From a checkpoint of a small transformer trained on Wikipedia.
Size: 9 layers, width 192, 6 heads of 32, vocabulary 2048, 4.79M parameters.
Training: a variant of Adam for these matrices, 262M tokens, 7990 steps.
MLP neurons of a small language model. Each row is named by its layer, matrix (up: input weights; down: output weights) and neuron, and shows model dimensions 0-191. Each number is 500 + 50 x the weight over its row's rms, rounded and kept within 0 to 999. Numbers have three digits each.
Before each neuron's rows, "fires after" lists the tokens most often just before its 100 highest values on Wikipedia text that the model never trained on; "fires before" lists the tokens most often just after its 100 highest values on Wikipedia text that the model never trained on.

fires after: ".", "\""
fires before: "\n", "-"
L3.up123:490514511556562497519399448449543530528436395550524479441572511493502487485498655644495495478506510449469579498566489474452452565440554501527520436398538523454636487506449453514509492493586512570424407526507479506499528460486547485420443454556505482434506567535584502444609516437551456465497519455478479403576498528510536499479468529534488568466440531439438512409441388537527523593497579454574439458430485431558519520526553526544519446468474463528498434512495448474491487603493445486428492450447546468472464546513477573559457508470582456532506565408524493471549435518478582499
L3.down123:561458424519441500469506453541544676527497476490525485517510561557495558465560519508481551497432486494532576565505462564525544506566472526504527451546500493500469466503494511501434443468471496501502518480486544544514473446416527415441460492446500537512507450486434499567458767489578548554481399506551493495397576471464557455551477528540485471546558520416517546496499464498487488547469546504513512490495513500482508440500508527492497518489486516526594513410505531491422212490452540463477454446490420515522527500524495510491599458441503425543488517512454509541503518457512496512

fires after: " ", " se", " 1", " (1"
fires before: ".", "p", " |", ",", "ue"
L4.up223:491494626545492492492473539439481470548556551502537424500570592531445530527583538487450608480501433570502490351456549531473399462508544474497494573515628505500578496435459495450414536614498519508450491472506506526491502502428487389499490547518438456505545507542453545514476482469523521489511446516456548539473617497543584555478527481423494563461477380426497544438493526478459521545481511522474460549484515549554555498458529428445364490538464544516404562428434564482473563553466544570477531502557521494434427559574391526461466405424450546486549475533518527458531512569545515477
L4.down223:570462648397666511432449510499475569418485532520477505539500425560494562519554501456465354514481505553395488469492547580577397466491562604559515414581507482612504518482457529448495462554488538497493553471533506487518495564497494513538510475405558432415432389527453499478465583454498507496538512504524424440425481449483452515539550473487501469511522524562545534577588561496522544508491467485519463558429510490432478538465526432502607467477436496500487414532491500557453368497577561441491468511492484498536489491563491454557492446539568520505449538454540523541522492451554456508

fires after: "."
fires before: "\n", "-"
L3.up596:548587520493550461505500486445427542553455519506496405469585608523442569434577505559419517550461420544472482502550479428373442567561538436599480530527469492498495494505449432514521486472516556568473498486486562479534473490567466443468439515557477495520528555539508501540540549323582487474473395485430493458546571453395502453530523517470557554398393458455426399506436456510488583559462527468534510544409485503549589475497579475485557459486472477543494451532471533483496462549533448525477421495539492478520502581452465529570482542467536534600519553428497441432545493438426482508
L3.down596:525546540552514463444485502486479666518443459475466509519477539536485485489559505521441528529456463494485557516455473492507453490487512494479503509502462493532550509629468471579503451519542481531501509490528520505471485489452500477447446563455466517524516543477459485548512880501503489498537338522554475496517511480447523455476443488493499520490481473480448547483507485495527521470484467454537526519519508472562542432495545505512553526528503509510531495516493505485433205470506479528497518505508502443477547521504486472484516471491503509585472591491511500483512485478481535521

fires after: " Ch", "il", "per", "°", " (", "mp"
fires before: "se", " |", "ence", "re", "ation", "ter"
L3.up365:497496485448572510506465572491479432528558451527522429511471480534592511467445513555475426395543482517531539411567469500439475495443525499561532445451406528542640537547547457520508580606579512523529443521478497568418495516463547546560527564499492504558542478531531525436356460391532501464467515533628398506513447479538450600453512537492537469495494461473543535517505478495468426493542490511502471482514464452494509494539492488447538553536464438475432544423542488495507531554487474496505397679613535446466564476518512412532443470444612471487577444506466472507583433509473429519
L3.down365:559500503512475456487507477561422514495430484510444513460422511531519480502566499434489540535537534475631510545531430559473433393452533464409415528452507520520571517418466458393515446417505540474403466482557499532540470443562473505529518635528529494324492495499450494555498453490537501554422497400537563532497518443432555468383546454468544516534541511507506600463431466625538537455499371533460546462502561489565547579519493492493433498472497492516534436525535456514559530456466526582522538493458570490466494482527508582496568503582619509516478549479480478527563459505576542433

fires after: ".", "\n", "\"", ")"
fires before: "\n", "-", " ", "=="
L3.up489:502552475504516531495491522382467579544492571486468525570511572479476498457639536568463551492482591394435483493570453452482562556572482538539519538558562493503573430481454373482530493589491468501554521530527510436490472464518533513474472512489534452482579546515514479468472520430506434351468416471479500451453478518471468484556483469553507551438499547498454344491487522455503517590556459428515520538458480389568475451553529526464581469445533444591517500437501494535519532575526336566491526502461508475530389499472492466500386544456520507547486536440556573474505396499552518497
L3.down489:515543478425501390475534437537458608564526485510526535487481514488570516528508466503510423509497453531507569485464563445526464472538572523467476459514535535485558509535517512500479445543523534511461522448498502536524545443521525498532522509479500478481511545509466504506505718507530520542511467533532521455493484464450537469432449468502532489515433552541457522460495367524523544460492494543534472489503512526514469545441502514502517510552459538446501565505438494464481083486568521519496484441504477491551535499575531483472467429528496512543531525483479542503527479462448490538

fires after: " one", " a", " many", " some", " A", "th"
fires before: " the", " which", " ", " their"
L3.up95:487532538505539464459460480422474502583564537535498344566504583395454583455475504424404623554455471519481468449567498565463484478519465487414508511442494499600527524477446496529468574543518585525473542485469499557500422452510521455520425484559451429507560483445554509574552503516442440516365489499530534440478551534478449588532557527463472448447445537503483479491557510501523522545636473532470595543432509559514464503532602391567448608481464482577529526444430470532486569555504569496406484517527491504535477471559521444483497428482526479462512546480407457523482562477572434501
L3.down95:546496542599429561525514387479501527535511525579512443469513593500503625505544456564508476588438536476455512493494453480519601583440377490516510468457498442499449442450502472513531561420469551501546512466505468499554503535421533480520477515511544537543511516459425443545400471436469479417502459444577513488429449551381445523551574632494480530510506472463549459550483526505460482571531527453544506539459442470456585459507495503541483552473403579574551585510501565467475660518502495404422465483530515485480426558458505382392514562477497511485492558484438480475558501549484479543

fires after: "ab", "f", "im", " con", " Ab", "ef"
fires before: "ity", "ar", "e", "i", "t", "ib"
L4.up134:526514557505483430441438492449569552460496460519591500550582568547509472537504466519506487450569464519543504397442495468543484577542538530625505483407581524509529552434405454552398462517491572515525460555495389470483409561454570472519519490525462449531500489480502512464420483525506461487411460545501474556507609513514540486463547510509590507517512488480404426573352399467515529568463473536548445521483541497595477484469508384480474571419522527455367443486493434441509516490546439511426489503506498577543385514524503555503516530527456545477595553520543492494522500549385490529
L4.down134:535442480444496514489478483557521522576529545544476537534479356518559497472540508630512491494467509521400515538545473503505411536593533417552578500435424496477467428462527480431517531549513574529572562466477483475587503546480521491362574509543487456522530533427484451495518478397494445519533515481482518511523447487564505495409537482470501424555515535523501434462512459478499514469499552406571572546463488641500420496482535501481436406593503479439662539529499562535483485484400561518502479480470504432571499589453489470461516487570499522588570474524502483418358413490479506489

fires after: " in", ",", " In", "In", " November", " October"
fires before: ",", ".", "i", "ial", " |", " and"
L4.up75:507563505509464485522429582492508554545420501489503392552515552567446505479491549489425453572468595569481457511446451490532445453447491536589441505528449512516591535488468430538432530408488482459493422475466450463507459549470504398407517536511464545579594513515510593568562514411398454485417508477575502445407499545567440519559518534505542582562514492648480420465501520499465512483508411574504591538403513413489556480447474475433483489517525491554511500478539453469489549620458490547389471535551557486459504540501419531511529584502508475531580524420490565487559518494535482459
L4.down75:490483535536565523365536356516546523497518434559498517530484566558535459500482520507536516577480434492481512498530556500595425539565539500452514514519466575382486570459415574435566430605402451473568525569454568513509476526467437507478459382526493515429448513486470482457475442380484558577472444607482466602540476570392593447507518506494528559441545515513532477517485517539520398525506570471585495492568520490546499402472493578590461499407507495516471462526468458475556438375474515538524519466494471525503526523431491465496446522526472496507538526493524456559496493483576403487

fires after: ".", "s", "\n", "\"", ","
fires before: "\n", "-", "=="
L3.up431:399511509515466419479454537401494527476421455517498570443565580468521504480555454507496445417489563547419462494597500421436505580494517482602502555550492537521471496458434475593503497537538551500486406533549544514567441443562532468491569542581483484558554561571535558419447534479478486498554416516400503536521530476503413556453506469445538493526380492476487466523434387507493470580569496492478464561378482524573484524521548486544520467532489455456508439442475490500493507566533401523459441535525529461542569593518522512461367531426512606560552506480534491460532504371456533469
L3.down431:442497457471579464526576495451490589448394554434433496516495502470451450469489474505476540480576495551499454486517499462468484526453509578503507521509456506444505516499463546545500459553531506502516439461542492510519482429536556511532546540529427507500470466599489473398457754492525507571524512500466488580531482444468562614466398429493511538453505442514556512527449434530540420500567455534476466502475535545571537489524448440523538495459507505521520463459542502492406242543526449435554510532575520527532517517511535510413497584561538552512482555507492548497455480420466546489

fires after: " one", " a", "52", " many", "48"
fires before: " the", ",", " "
L4.up365:528520539552519415463519498536488548476450484533453408563546583480482561432480410516511498424496502504509541469434537480403494624528473518556427428336498462477545447510427483586521563679516506429522458497532449474521569527543463498496507472517394521539509461451424548512532458503496507468468562516520476505533514460450471474536497578603499551510506514531456514484464438509506474459446527622416554526465352465560534506442530520517496547559386597521504489561465505553455540535535468557444522568525448521533398526544464456588472538521527469563514516430476460408473569491520556499
L4.down365:541516485532553468615520391525564482504523457436414451457516581505431511518495357534529487604483421508393453551538580515563529544560558547469533514496552468459471444487480502563482490558581462477376499487525547434474523496435442532500353494462490537491460416462466508544502518543537413548438554460488442577570504537508537518476494419528540483508477583416497448578618496572483519489580473477485547466490580512450495541551497422450508470473512469481498543580489502569441403447483490552481433543503547468449436550497492497488529594568454497399453496487446472518537526600442531559

fires after: " =", "ic", " W", " the", ")"
fires before: "\n", "-", "k", "bit"
L3.up506:546515508478445547489498489534388496560502496489487440488526567463567450501471513486485457544485517557485543521481537489481575622479527573436494398549523489538492471335384547482459525413522454569505448497406504429535475494516515542510479490456452542545522488494446549492535519525556464435534496474611504461623552568495499550438551487583583430394543475559561497502514428468515538497586503468455520510540485584565431501452507502521498551543452370489500537529419455467531544544473468486492511438458528528511473446523432422517418452462462435604587398589398458398505464499493511474
L3.down506:464439468449442507486561558479518458466504624557490573558463557563492610461487515443502511500469447497519532536492553570383582476453551461585420469475478444499452455551504436464519529516463568494475507517584577588489593515534528522408488456490523413566438442378496387506464523502428548557487431521451495450466503516538476457577500427500415533559522515513524523534496607493485471585422508437479430557465508484478509408490561490506472483636488535536552489420528490547446433454502511477494468607458548528552491473457545531514515515489567613418384496416530503561486505525514446484

fires after: " in", " co", " la", " 19"
fires before: ".", ",", "c", "ch", "t"
L4.up139:487572543466509564499492537416472517548537522449526540461464460500463505474492510478470493521488503526455557495456504370535447532429478580514525544471520513489544529477537526547439463432534602459524468495470498421480503482500471454546492413472495543470439495542507552497555498420459407452370523549471503436551518505567480586452479529419609591494569464535475465445474530517493521519492451502519530528414449452523552499542570499463452579595502408575438523452441505519509545504399550528482487458643518432533525491497351562481570503422568485457652556366469562496533476521516515395
L4.down139:498482507514484553435446482437569406515597579541519537566518528536537434554555535583507573539457515486455469524551427434533453417603414561502591480461568424530447436580472440496482492455640482523467532489554577550499509363518529476458497511503521530474422446509565481463491449485539513525399439457435503461511445543443545535492467548506455559433552480511592548553560602531517547545544583386481553469487534436517483522519502474501518542446442452486498544589519535446491578507410527535481468515443503441496390481520479458468455493517445486344519546522545488505468430486569506489

fires after: ".", "\n"
fires before: "\n", "-"
L3.up10:507569548548613535494515580492535532448357422498489475452453572418407552439559492590478516457445560502417559538514485522481486492497570469599477545438456534513493497511488463615449434567569540484533487484501516452545499489509564488428490475613530443411469620468524527628540515446589433505462451469387556500481541491400439502518480584550525462417492485489481552455428491467512487584455454452494546468451535469535501390451473471500478532433449534524503462547438516486462495518509415527491428550501521486529461586532526554493485537474517576592505549467549454544569527434508545568
L3.down10:491492559559576531431500462493470729470513452411483518511512536546565578500536543523463535514475461598448540564435437525510516474521484548506471528466491530539442463547498528518456475524487491505479486430441492446511478433562498532467512479481530503463497551458492509545535710477507496544503450370473585466518521497512523500474407501484538503468545549491490554460460467465486497521470512374559459486541547483488519449529487543506450555500499477492525480486510488489383202514543552475490530472486473468508480521464469502465578604507469549534468538480472482489448546480492505531

fires after: " |", "L", "N", " L"
fires before: " |", " For", " "
L4.up528:443464503526500551524466595403464584554515507540486446509521567557463509422540537481420536513497555581449436454424490500537555582511460410537459448433510511571459547496412442515488496481543463447516487543510518513471496509522672447547505501487519478571628515427476518634429519541458444477563476501542472473453535497511474497481537556495549545491524524406539445498465530470406476504427479486448583531546557549546456472413503521438529469533428431481449581433482556469572532494503511529413431560458579517465460431532500465511452471522552572452470519494523462465535383590461471351
L4.down528:506521510401573512467605476568506499473444520539504537470510455526564493522442539345494392516528444509561461515538503425452563437486523495560433524537457499520559520551473587417477574541524494597459522527460406483533582526488484472410544455519498517419425511455506491442614496451548469505470493512538476531483446467516525509477476464431470472461527430499565557439527502534555579520580518514557463585490536477502531466577491417528436509498586571507484402481462462527542316537546480452527545446535421557556472536509508547526521482347477467561523460489549556433453511442521565570